MLP neurons of a small language model. Each row is named by its layer, matrix (down: output weights) and neuron, and shows model dimensions 64-159. Each number is 128 + 24 x the weight over its row's rms, rounded and kept within 0 to 255. Numbers have three digits each. A neuron's up and down rows have the sign that makes its largest values positive.
After each neuron's rows, "fires before" lists the tokens most often just after its 100 highest values on Wikipedia text that the model never trained on. A number after a token or word is its count.

L7.down128:172134207140101109190132116125101109130136109149136138106142143151114124136167117140144136117126122156137091139113140137147132095127112110126112155125114105125083115141145146112147143086166122104178114135100106114126133141107154111121110107131124117133166175139124127144107127107141104096
fires before: " |" 53, "|" 6, " /" 5, " |\n" 4, ":" 4

L8.down602:107157132146134143117134106172120164177144147130105110157122087144113147115141100106096121120093122120120108151120078147105134136114123137142079168120147166118152125085112151121118163139122176173129124077153128100136164113144098136144103108126171125144136136156106113116146132103194105090
fires before: " " 28, " (" 26, " and" 4, "." 4, " for" 4

L2.down424:090113147076138126144119179148142128105104104125148170115145136140096170090136133154111119138133134120101118114129126142136134163113121157154095130142141105069081181115101149103169150121128137172131090124151126101164124127102153175139135066120147118096089123113107133144082102145127138128
fires before: " " 40, " |" 17, " the" 10, " GD" 5, " GA" 5

L9.down278:127142121103137153150138178112112144131130139162128107142132095125126092088175135135163117110147156146100119115092119112135155149117121125133157076146157144133077165120113142123150140144154113137121143119181151108135116099142105082109123156152115152095181124162133094116152174142102090141
fires before: " to" 33, " in" 12, " with" 6, "," 5

L9.down507:130129113144152118115136124134171160109131130112118110113134125145131125140120120168151140125141155124117143134128091153161121108135157122151121120148128157106166093171141142121174145097094101109128125116109113134146141137121098125139110114106119103127112120098158129104134129130108123112
fires before: " |" 22, "," 19, " (" 16, " |\n" 5, "le" 5

L8.down489:155150125166129125134117046130113121127116119114127164152122147133111127137104141085118105120139082097137109159143120083166133134112106128163149149148161137120134128135150088119115144143135134155124126175136108126112129139148098125143114162133147153111112108145142130099148122137139125091
fires before: " |" 53, ":" 4, "19" 4

L2.down676:082118093143115085098151160089092172131138127157140113132154130177138158114097153139160121152116126115130118170116146117132161147104116146179140120107113134126165138186152137123165162103051160133147121109111097088123143131090143140144174123117117139129135125131146148139136101168093124135
fires before: "6" 16, "1" 13, "3" 9, "2" 7, "5" 5, "0" 4

L7.down203:115139163111112145148160092148154159192128122137162128122129094162103119111129145094141134099096168117151099113088113135152098154157158142153071145094132156122117130118131081138141127100134169110130149112142128123122164148102093121098144113139104132148105123079163145124118191073147133159
fires before: "0" 28, "1" 11, "4" 7, " to" 7, "3" 6, "2" 6

L4.down251:118098136116140105116156196130118128155137112144150128120102057140132090108128119125178111076132104111117101094154082129155150124155158158138105072139129118110133127158117129106149099125157131148097127121125160123122135151135133190046167160123132093100136123153120175140138097132141132123
fires before: "|" 58, " |" 10, " |\n" 5, " is" 4

L7.down272:093099142092119145145128087147099091137126066165113150058104127110126154137108143106120112117139131117161132148106084093128142121064116137100136104095149119121113128140150142105116156165110106129170118098077121142148074152138125140140176159159097107142110090101132130166123101115147102135
fires before: "2" 29, "12" 16, "are" 6, "ay" 5, "3" 5

L9.down373:137163101145142103139129160178110102107111108121148107160140124132126138169071141120130121096088123157113114122162132117114170123129110099115136114154137126134137121135114122100109148118113126141111115148150101131135109145133135177138125137106132083141120131124108158114163072155135149145
fires before: "." 20, "19" 8, "13" 8, "16" 8, "/" 7

L7.down521:122129081127080106159090116112156132098154128156131153145125131154124100111107153113112163167138122111133114130136177186144109113129132108124170107144124105154132107148144111124114157129109110152122131103134152102140162127185160131139121143150119096137072097135095135122139152139171139105
fires before: " of" 62

L8.down488:137155155097122100101115080132171180112141159122135106122099127115124114108108160145136147134163124107134150108130110181122082139162134100127128125130146137122111137151145080124136101069141118148169119137136153152126148108136057089154103128172152168093117114125122173110091121159150079098
fires before: "," 82

L9.down310:132083120143134113102120073121130096135181108120143134137117069140162178124108153076132149151108168126122107158138157149119126145107105094124104153104119125122099162152144131123166134155081129127192143182125117107130138151123119139136108149094141119100105130173112127112114153129127134092
fires before: "20" 54, " as" 17, "19" 8, " in" 4

L7.down448:127160134098116159088139189065108122115124137122117137127130123122119159130107122112107157145107100117105159132109133096162097103156148141132143154120180091120106103126154098151146146097255148181087134110174114123135118113136123154119163056147148106122109117126141100128150127090156109120
fires before: " " 30, "|" 20, " Shot" 7, " put" 4

L8.down453:159116131118156136142117123074099118147080152128135140140144131134117082100128148107099109162135129118080141145125118179130162118157113120099146147130196145116126134107132146154103129105144125061110095152117135110115166094062109106137137087184145153132137149147129150126131144100091085174
fires before: " in" 33, " of" 8, " to" 6, " from" 4

L8.down214:100131122125119115107104072170151147106136113096098155112118178137145170099162109150104158155095162086100151160137123064129182091116091134131105104117122137131122133175127132128147125122126144094091109137153130128112139149117178129143154141123114121150099137134170110133124086109132121136
fires before: "19" 21, "20" 13, "12" 7, "09" 6, "11" 6

L8.down293:094135113133138139137120124132126070102094117130104173147171139132164102111127094164071120148093130114079134115170117137061171166125128121087164139156164129130137142149135092081118132162135089131143123066172102131117109144131174121123107126147127122142126147174136111097109107114140151122
fires before: "–" 21, "20" 11, ":" 10, "19" 8, "|" 6

L9.down542:155108150136124116126147033127157168147134125165145074173108111177129101149117162105111175095125126114103117162180130127139147112162123142140162092120107146106170128129104121108096131110105138120140093166108103132151147098121101117139082135106095125112132118128114146120147203162107125156
fires before: " " 50, "28" 5, "26" 4, "29" 4

L9.down155:136132102126150132138118066118137123112131140145116136135120153170076144123123130147156089148113130117104156141139139142112157147180083171097173164119164106112079122151141131103106141142115131120141118102159147136132073113127145134142083128150167130136088173134116137132120130112153124132
fires before: " |" 32, "\n" 19, " W" 14, " L" 9, " " 4, ";" 4

L8.down26:123126114119095116145126098117142094123095119130136165121137117153089168102114148142127141161123176123147141127152139121110155144122164107100112170112111114114126148140123145136161116111121133147124111130117157153123136115122146170101141122123118116140099078120134134147081161102118113152
fires before: " |" 48, "." 5, "," 5, "athi" 4, "ut" 4, " of" 4

L9.down552:090112122130141127080121117183110110144160090133121107129110132129105104147149122126127121139145139111129151102079153125157116147077174090136115103133137104131087111100152115133140121112114170145118144108114146133181088102109112166128152133121132154121136130110131141108123117069130106144
fires before: "." 30, "12" 8, "13" 8, "3" 8

L8.down54:131140090154093169105127107126148132115170143121072111144117142114091163113130114108143133103107099109151120139141137183157112124096110113137093134144110182109122134114098102138140095116123147125136126113107107112127106158136124160137131099147113126155104103086093145092159084120161139145
fires before: "5" 20, "," 18, "4" 18, "18" 8, "17" 6, "3" 5

L9.down367:149189139135160115150117107150138149128126117136134137151110102119131156104133133080111108125140130151143139072122139131110104124120096135135092112111180106120123118132177153161099127144133153093171152128098110113153146138096167133133157157134147130111062142128129124115157108076110125120
fires before: " |" 28, " put" 12, " medal" 6, "P" 5, " +" 4

L2.down571:129151151143096104098121126116117128143132123073126126146134148107172081125129120098154073149118141173165130079118146162153134107140138107118138143159135115099164114141128114106162092159134152091095150113138113173142157114175161107139130122095143141146161118131141142164165121145157120100
fires before: " |" 44, " " 6, " –" 6, "\n" 5, "'s" 5

L2.down635:137122143144102151138054077159141109119136122114140157169107110117126089133125147142129167156130117139121167153183110147152109083116129143126105135157111156118097154127169146108138085131151103141134150187175152146116112133118114134114118123134121110102109126105134122128095151147139139109
fires before: " |" 24, "4" 9, "3" 7, "19" 7, "20" 6, "5" 4

L9.down697:153136128114128157159099066112132119161105121105146096144159140104160121145115164149139151109137141164174129147151118132153173158129137130140137155161118160130136168139149122123123158144133159142177106120149146134136110118097158144176139153116146106107096111067128117132107111085142125090
fires before: "20" 58, "19" 38

L7.down636:129104135096135086133137144087102131122110121128197124154180123155110155124144133100142126139151123172139173111108133105154143132123137064155114118127110102126092133123130112104114162098129147165110120146129092104110110188158083139148132113092140147136092120129144133149191103156130072117
fires before: " " 53

L9.down221:136138151150107105128124168096122147149149133170122136201110129088058115120141140149119121129117131122159165164152155159108122109111126164151141089088140124168111161174138135116146117101133167137125120137139117160159149116121104126134125131090094119083101080137130100140186135122100078126
fires before: "5" 12, "6" 11, "3" 10, "8" 10, "7" 9, "9" 8

L4.down392:086151163105112161109147182088119133109103120183123153144151139136132111161176143134132132155151150131080135118124151170106099152146099178142113120122148092095169144147116150135130110106159112137144132114115155108088115113160108128152109157114130151147140123113136088155206177174128150103
fires before: " " 53, " |" 7, " W" 4

L9.down649:117134143121190100064161196168152114160150114115142059112148139128088135155106127115158126125111125142120069134132112152137100116132119092100123136143167136137155120167161097130164098113085119175131116129133135119126131105153116136127104139123145126130092096128126163115121116175156101143
fires before: "." 54, "0" 13, "," 7

L8.down48:127130150126126131145158099084115110129092146131134152107092154166113130151188139108144090120109130139105106164112132189124117169150131140165130124158186115105129141091119114103118145133061144176138133143121106121139141141155085115161106093101083178168132068149123169131118151130167110181
fires before: "0" 29, "5" 11, "4" 8, "1" 8, "6" 6

L7.down247:133135116178131106100109101124123151127126106094160104134122123094132161091131111138095140123130186135115171122137118141124116122100157140156174156131160138106136134112118113125111116142096132149162099108128157108127095110120142182115132153122181150140126141112129123131096139131137108118
fires before: " " 65, "," 24

L9.down356:143143162166124158122123137102136135134184110140138151149081155112115115090118115164145134115165123107165099107109143120112107080143165105162144085082130140138123134140122114104112102121160153108127125132085165130112130130149120134117119128153140162153172098117099151138142115115120071127
fires before: "6" 17, "5" 13, "7" 13, "8" 12, ")" 8, "3" 6

L9.down324:142142138137109100133107090172115148191113132131135136114146103153132147151144131143149155118142110130125137105172087095102107108152121134120123112142104194130127135120136084163110148157184115084102116127096128140159121153090161156125142125090149134114145181141134108117116126147131142079
fires before: "19" 41, "20" 16, "93" 5, "j" 5, " were" 4

L8.down569:079140148167161105145148144110128164138134118141165136133121120145105085100084085144146114134128101102103167151132146111082106149110126141138147108155128166131100124108149131122097139128131103175149106101084118159158106147101148099130128169143193159108078125125115135131174146105150116122
fires before: " |" 25, " +" 10, " |\n" 9, " (" 6

L2.down682:103116106140105106115166099132115185117154091139149110149119128154112137105103109153136127144116149115106112150107135145173098147130094139182139162130135124166124105129134109136139136092148138134151118140097112099120107122142126147110167109165085176125127105100103121154148137156084115104
fires before: "1" 16, " " 16, "6" 12, "0" 10, "3" 9, "2" 9

L9.down55:102126128098101093140133103114097161192131139118155096124126132086077128093146132103139126106086124078169150120111121103120112112162146104138092111130114137123119165118141103156149148089075102082166133164126110111089164125148104114140120092073134146125110086129115131141150164105117147135
fires before: "0" 26, "1" 20, "2" 9, "3" 5, " million" 4

L4.down641:125127163075114119128145147122105200164104121133122108160143098089158091140157159156150122130112136112163112156148138128154107139146127115109146180178141163117126149158133112140194151155128111094098108104106174109096123123117121142089122139130162169113150109103087134148162141109140129111
fires before: " " 42, "0" 8, " Candidate" 5, "3" 5, "2" 4, " Pld" 4

L9.down187:118092171103108134103139032152166136108132117130090079127149101143112150111143190158138123174118144123161126152125138113127136130152133126140132116155097130128142116104159111078164119083165144127140099123168116135134085111106112155137111108131087125142091107137112159135092116137126115127
fires before: "," 35, " Silver" 7, " Loss" 6, " Bronze" 5, " Gold" 5, " |" 4

L8.down599:128123125125134137060118111102127136180112145139084101133148109092163103134139127150140163150124126108107124148144077115137150080150120112134129132116120133144136100134124173112179156116163132128151090179185137116131121124154132127128086117131117144124125137094085145125143151110152093109
fires before: "," 66, " " 15, " of" 4, "." 4

L7.down454:135116134150107123116121091085145131089044126120118128157129089119080132110150117116122167141094091121125154132137135122154119139080118114137149131104140133112154164149125164165128103164135107157123108148129116152122104105145107133139138079160142163100131159130125114117134156088141140104
fires before: "%" 50, " |" 4

L7.down256:171127052144130113119114144153097093122125179126115122070129129132130149140109128124194112161096141146134100147116126140104129131131111144176133108165137137131134157096104145137108131133063105105093100117095087120140098169130133117135155131089135102136129135094121142118140173098158133110
fires before: " (" 45, ":" 10, " |" 7, ")" 5, "\n" 4, " " 4

L2.down234:140086143126111095144095186132168125116160126123111144125126123151116099103158149097152087116098123135107074110150131140111137124169141155109139118124125118115127153094133120117110144121118155133111083145135072122149142140119123118147137130084174081160126134157119109144150093130126124113
fires before: " |" 34, " as" 27, " with" 7

L9.down328:084095079133124126114123166142170122103135128143111120124117138103112113104104098140113187187094151124129114178105161108118129129125170156096113107170137090114124154159141145118119106141070133138141101122140148113133134139143137127144132174132122132121094173160117125165135164106151111143
fires before: " of" 76, ":" 7

L9.down600:107143144130107131130125114138141126176103113165127160118152156123115132094166127155165168094171157110169137126126130131119147135106135135135135106182125103099127099142114145070098120129098133152167131102146157122097098120147139114144113119115174130146133123106115159099125142096144125124
fires before: "," 32, "0" 9, "26" 8, "1" 4

L2.down267:147124110115119121116115247114183163114121123143142110113141120150149086122169125112110171143136145126148118139157125135105105122110170119078117120167156101118146123154111127116095095145091122130123123142144132141170113180134132150106139099117112139141146117140108157115109130113142135118
fires before: " |" 40, ":" 12, " code" 7, " " 7, " |\n" 6, " votes" 5

L7.down649:120105102132124149126118225083120123139103112118152158132147118121121142187118119153127151142139118137126116145119121117151109121108119113120147143142144140133112110103147151119160119140212079146115108130137119141139138168112122123160145088134125131159128146113113122137130155101126111127
fires before: " " 54, " lost" 5

L4.down51:080155096162126160127156157107150133115149114158118085119111164105173084108135089127167118108115114126184172135104159130137121107108092102161113155121125129109136150143153141132117095098131164115126129113137117146119118143108146115136114181177173129128149094130096152122109095152104140097
fires before: " |" 55, " |\n" 12, ":" 6

L8.down16:128131102088180157094115068117127098155118104128127090139114166125108114120133123130100111169088135097087174145114117117145135095136114152127142134127082131121103128166133137120117065144090099106149111116161125132139124140117129174136126169119138114122084117127122136157125142101155121159
fires before: " |" 29, "," 17, "'s" 10, " " 8

L8.down351:146137104161109113086119050145172110131124144104138105087112116143133147108118117110109118126101186143126101127091116152088161122130126128118135127134156105103110144090097168119146153130159153102108126148114167129069101117117116155120138175111127163143155139160096146165108110161150152107
fires before: " the" 33, " |" 15, ":" 10, "12" 9, " and" 8, "'s" 6

L9.down304:087108111152145123104099125098129113107153082167151135159125080103105144095098136140088096104107133133123115151126131156125200076090186142146138152115084129117126142097134138148104131139137106097173117138152088119140115167139132139131123153121115090141157154140138141092148121124120166109
fires before: "19" 27, "==\n" 14, " to" 14, "==\n\n" 10, "20" 8

L4.down211:137144126109106144085155095099092174122123162144141127141098102162103119137132117122122143117103118209105091152127133145125146132156106153108092158106126142174121113122108119124175179143180118136160108080106145147115093083109114145136110091119086113165138122158151123136151101117170127102
fires before: " " 58, "|" 16, " ." 12, " Ret" 4

L9.down345:114087096123091135114125109142116151101141163144153145105098139143146095119163107052082117140074149106131134107085152138112137109115102127156109114146143139179099128105163116146117155116061139106126130122165111135160138116117124146112115136135128139136162137154157129147139105120142123141
fires before: "10" 26, "12" 13, "09" 12, "11" 8, "14" 5, "0" 4

L7.down368:132092090169091124117140181077110116075139095146130173142123093118165119158149132099131151090091087123104180129112118156097161109128115123133125136141137125125128137145142097136157124148093148105121138138127160122110127092134139137129103125163126136113125134119123154110127137126124156167
fires before: "\n" 33, " |\n" 10, " and" 9, "," 5

L9.down526:172139147133091123181127131072100134170100100078135124122146135137148127140151123161130165147125121127130126112110144117153088149156137121176119166146129118126098135121135156101120115139143117098116152142109126095104117144145130098125091131135109149132136122097140159169144133105146094160
fires before: " " 50, "." 10, " |" 8

L2.down481:143106192171099165134119071115148114109106107158166128127142144099111136132114101140105112146114148099137112122170121186128109126145133135136142146138097154172145141141120135119099097174082129117140113133155121119133157131162123110165126133074151138110143165087148116148132104131132137128
fires before: "|" 43, " |" 21, " " 10, "19" 5, "4" 4

L2.down54:170149123129157175125102161101130142118108083170111168140120121112131133105142140165099161123102142129114130129132117124129100157139096113145142134127139128072140111105118136145116089115178123105100101103131098178158114143123113165145104154149107140171111117119074104142128160120119126123
fires before: " |\n" 24, " of" 22, " were" 9, " |" 9

L9.down541:196106167139103146137141107113093098108096139159141135163129159189125136122143154136113090128090114135123153148124124152155120108127117098119173126128068114133146087129128100148150141156154129139154115116117144178145086145121068122149114133114123163094102113110127128109121092136114079131
fires before: " " 45, " $" 4, "10" 4

L7.down225:172052129137118172145139141091174185164126109148104156142093125092121152122102163124187168146090130089140103158162175097131138109101155108153153132136110181135154144143134146158153136115068097099149112130113122149146131160101140117142158146125144101130097129113090105148137131157138118128
fires before: "19" 43, "20" 33, "18" 17

L9.down611:120134087076116156031162080110128142118105101072116093110136163120130179132137105146089112112106122117130115109154101108151177171148121116149126131147144136130123103152140146100131114118129158058119129093105123075160126129126119114142147146147119095129144099141167093181139089107161128118
fires before: "10" 17, "09" 16, "12" 9, "06" 8, "08" 7

L8.down404:116148145143120124137148134172142138166142090115130136157167116147105110101139158143148130121116139149171119118170150080099170134136142126143115116153177139135170113129128125129121092141192117125118131142121099125141110154150105110141164134098101095121124111139119124145126082162124121137
fires before: "18" 31, "19" 18, "17" 15, "21" 7, "20" 7

L4.down470:114138111133133137164109053110138155132173132102104178158115168103120139138127110146134144194166145117104135176140121166167145108107118116118120075157152094079098162125116128115121141158170139106163137122135123136110117125133142112149121094116118124135087124115128121119112118152122093141
fires before: " |" 44, "our" 6

L9.down78:127108138114107103127147003119133150117122130143133124173114115093133145128144157123153124134119127136074163125089120115136093125080115146117187113162124125111144121122117139117111133115158142133157080121125135120130086118109095095156131064151101107114119150093139137140114124128099138134
fires before: " " 47, "," 33, ":" 5, " |" 5

L9.down177:119127088125124117124134160117134147160146099076128151122113112148159158136156159106137090153093110106111140078099122113112152088116128120134141148149118152128081122077118081131190119182144148087103135121156115146094131114132123155106133141158137131103140109177136114093105148129163157099
fires before: "10" 21, "9" 15, "09" 9, "14" 6, "12" 5

L8.down295:135086147137123131150152161178106121133146100146116101076121100141128144147078087152109084124183107137100113109145119086147136146165152122145118112145115097180112133152208103130105162099155140111170068093161133129118152121145107090124130126109156137152152102136107158127129135164149109136
fires before: "6" 25, "1" 16, "3" 13, "2" 11, "4" 8, "7" 7

L8.down502:099084125119145130091097135124127188142174183116128102136127100135110140107069126098097052114145141126079177091123088119079125096116107141119151102109111154101080088172141120136089136096141094125149130118143119130132099114126129131108106156112108095101121178170157155147124126135149096207
fires before: " |" 24, ":" 18, " " 14, ".m" 7, " on" 5

L8.down516:128130131142136079107126128111142119120130082089095153147125140158082138110164151088122122123093128118116089109096141120102104150159099147135104162089080148136113113118087103090127152083162136110121112170061147113132152154148142133061127128109104104149129128150113135125146090126146091128
fires before: "18" 52, "19" 8

L7.down674:143108117150150084143111164156143133152082096154097087112119141141160103116126096162173130140162160095101180120137114124099084141125131123163079145141121152110144138101109136146127110106121124124117118138111116213142129126105127101156154153161133141105078174132126156145124117114099106104
fires before: " |" 55, ":" 9, " of" 6

L8.down677:171072140125130155143158085164141134111135126123128129118139112105099111101168141127111133157132113134132087204147122129136108093141097108143154163162095102115091149147117100127144155125099133110117149143155107131101132133138135142154125099112106141130135068103121156151138137140177169113
fires before: "9" 13, "7" 13, "3" 12, "4" 12, "8" 11, "5" 10

L2.down685:128138143148119094069082149096102113145131144140150108148143123102110109152105118120118143150116127145164107141131168141077140173128140136071103133132096139110137114158123161165166090116187102109109077133156119125124124073130112187133117090116147168156174140131144112150122124138124137109
fires before: "|" 35, "0" 8, " Silver" 7, " " 4

L9.down43:082094152110124126128162178114139114125140166111103147118116140159120117141141137124131102138136112144116150168138093111128129141121131100133138099164107120071103134170137112099125139146151132147185148147121160151136112139143131125148129113147138166110120108183119158096136104096171122141
fires before: " place" 20, " put" 11, "30" 10, "00" 10

L7.down618:129136112110115138156140119161129109148108130109130155130114120126127154111136128118168139140155183119189137121109093153152138116144158139133146137123131139154177112166132159104140184109162142179131151109127137134129160134121144153108092121093123159125112094120135165097119122143129136129
fires before: " |" 28, "," 19, " was" 7, " (" 5, " " 5, " and" 4

L2.down485:101107132098137117147143181147101083132151139130103180138139139097139136116157096131161132109134150128089139138124126131095174135130143098106112134100141141125127121168123120121130123094169127146105111114149172164130169140103079114101155091110149116139126152128132128111111119119134128173
fires before: "20" 29, "19" 29, "18" 18

L2.down297:081140157101130095127135148096126108152148091146126118156126072186108128134156158101125117158134145140094124159129155136134122118126095082146093119158130123081092121154123112122122151125111127121122090098095178140141142133093113147130161113143093163090050110129136129145143104137095108132
fires before: " " 85, " |" 9

L8.down4:154164122114105124118112115083109142124127122118118132138147112116096148128137126066108130171129145123120109184152084134163130111116116146151107139133125154142112111137151103143179168126120107165164160091098119121144105132077139101102144106129059145101191136164113122139120169131120145143
fires before: "1" 25, "2" 21, "are" 8, "u" 7, "ari" 4, "ade" 4

L8.down309:114149107145144136180143123098128117166159141126103147119146141171125109113105132123096144093135142191130119101152148164128105129150147133158124109160105103123131157141133146110135164126180139151124143149186134123132108124155115144125114168133135141132138100106131121121155094143089122162
fires before: "19" 29, " of" 13, " " 12, "20" 8, " by" 5

L4.down109:176093135137162116112116170185164153124137091163105183150123126118124098112105115123137128104113111127096165147125134109136102115068147097114123142124110162139102161159142121096138091137082120095089109107101118114118126130113103108105153154079170144092134171116119138170081129104157128110
fires before: "." 21, ";" 9, ")\n" 7, " (" 5, "2" 5, "3" 4

L8.down388:159117119126119144120123221155135110127080114079086136133115089122125104131116145129113147088107150141145149155171134094147161108111099117167122105123121127113130129091139108124075156147153141116098134123150107122141131117126102111149122098149124140125153096123119128182130153099106127114
fires before: "19" 42, "20" 8

L9.down484:158142150117149155110148094144113118145129089128133136105095133093126120153124121134166119159117106119141102148112133128095080135134159114113146155166136132146109142120135166136156095112130110168152083171140157142143146119110122116212152138099170119122073189101073114088106195132151107125
fires before: "19" 50, "20" 37, "18" 8

L2.down690:119091103165110113125176168121171128114135139148100119156154143135139114109103103074083145093121122131136126164113118128135142083125106168119154153156186133112108120140133122109140156076085130147104098167159116169124086140154140130177102145124131137149121121155136145140132149110084128102
fires before: " |" 71, " |\n" 17

L8.down565:107162107119114131079141042155132111100138130122144104125132143104114097173153077164136119137080130119119161145146130155147123109100121131131154151123112110146117131092151136158130124141167136118139103146171100154157139119141128112141165118150105127113106113136141146142117173105135137122
fires before: " of" 31, "20" 9, "19" 8, " " 8, " in" 7, " to" 6

L7.down166:064131158106112091170123127145096113144111112130195130125167143127114110157098142104142145131108143112114131120128112105122110122128151144128098092110092091129116122165119119130124133150128125173089116137142092162144074074125151084118148107152090140152102145152119111135153130108149141144
fires before: " by" 58, " in" 6, "," 5, " to" 4

L9.down71:135117163123087156133102116104107154117124108152142096163119128084124093138106147085165133131123121091125126179122140095117149094124129140106137175110075103113107147153130141101148094125142147113112122148144117117151109115138124094101154187121122136123124137074151091128083120135091116142
fires before: " by" 49, " for" 7, " on" 5, " in" 5, " to" 4, "," 4

L7.down5:111150113149122132114123072133140144052157125141108120184134109079143099148111184116087167073123137128107148122107143096133153141097147138104108161096126113151132131156111131114121129138057148179120125114150136132148109138144130164107142182154152116099113135107138125158135112177083107117
fires before: " " 66, "00" 7

L9.down14:137158129166153123146161092134114122177207150165120137149082123091127121137115132057118131147110105143127167111120154144129121141134157151126120123116151152126123104139145135136160143115154109117090122121166156140124130096090124144119104158089093079141130100107120152112112146102129165160
fires before: " " 33, " of" 13, ":" 12, " p" 5, " Platinum" 4

L7.down332:142128130105107099155124117102133111122138135103132094105109113115145127105134121116116144133121121132128122139113138100138117117094158099121123143118125161107140126150112153145098138162137124133122147100143112107110099154117122134149176166157111173165146129168143082155145122181123163155
fires before: " |" 31, " medal" 14, " " 7, ":" 5

L9.down381:138168104168147126113100134149118133156086150114129137151117113152161154147164120125167135153121111138164134153128114140161120129074093101171121125123143143136094102119095073167119114132156160125143111117189108138162144124110137120125168134136169126136162154109149127080160131133149104090
fires before: ")" 28, " (" 18, ".m" 8

L8.down59:124069122132137099132125136137161169129154153145092108162115142141089125105115127115136129080162117129103123106144192097171099103120141073134097132131133090148073108128176116179128085070143134120119143137145122151117136119134128128168118150141109171187099099101094165113084091129160109131
fires before: "5" 21, "4" 8, " Silver" 8, " Medal" 7, " Cross" 6, "ille" 5

L9.down634:114124098135090084147125128135171098118159119112091129122138092147137131110131147122146152119089137104156097112104128141101115152126094110082126173131121130122116119132127103137212170115166097145102144185149145102104138105177143111160092120151148130149076103139101109104115094144144130103
fires before: "10" 37, "11" 19, "12" 9

L2.down192:104132101144077147078144094116138135163184103140151112144121141157120093120092135176144076096179150150094096186141158139140107097122119136155156082115148122124119121107141105099111145145176131087123134106112151128121104114135073133106138143100130181157120138110136127127127068129113112088
fires before: "0" 28, "1" 15, " " 12, "3" 7, "2" 6

L7.down291:140103135111133143150115089132098115115133111172136111194112140166171102110092159131098084116175132114093128101141118167135115118132109096147105104111077133129134128194142094091140135118102128129133114149148143137156126127084143130128127104129110086137121110116112155133147116139071068130
fires before: " " 60, " W" 5, " L" 5

L2.down345:119112092174104106107174133143126121105148126108129121118119125098107108150124072121150120160130122130142152105097131165161128133173115128122160120166133106176124132118153091107119130107133157183142103110150144153114099109116180139127139149134149111128114124135144148191169122135130085120
fires before: "1" 17, "3" 13, "0" 11, "2" 10, "6" 9, "11" 6

L4.down358:097091106135107149108140128113149155109145144143073126140133147160146085122150140149104112135144145151102137160173136117127149128127068130163138130127146125113171108118171144114113080122104092113131134135160172149121146100104109138084132164096145121111192123119137064118139126103181122110
fires before: " " 47, " ." 4, " name" 4

L8.down188:124130095107138090122133176147114136158125126127105097111175122126120121075161144129124144112132124144114104138117138134125126150103139132100117152098122157139125112125094084156168092134153153136119109089148112123057127105152116165152143111118115173119148113091125114099144116121137146118
fires before: "-" 22, "0" 16, "1" 12, "3" 7, "2" 7, " " 5

L7.down489:109162158157109122170148165096088128130136141125135105101161147126147092168155100138132135170150087143143141112141139132123096150165138128127126154159088125113144147127140083138119110136207144168083109134098131122108116097121167122141133172127133134134135149118133142143141141173161102117
fires before: " " 46, " /" 10, " the" 4

L9.down3:106122097149098118138132138133148145124111086126110144127111088126141172122157149173132163121151124167087098141133161136092161136170140144100107113152130133119193111131149117123128122106098104143141111123104140128144153099111166141144099168069129124143136105100096130128134143123157154121
fires before: "," 21, "\n" 19, " " 12, " (" 8, ")\n" 7, ";" 4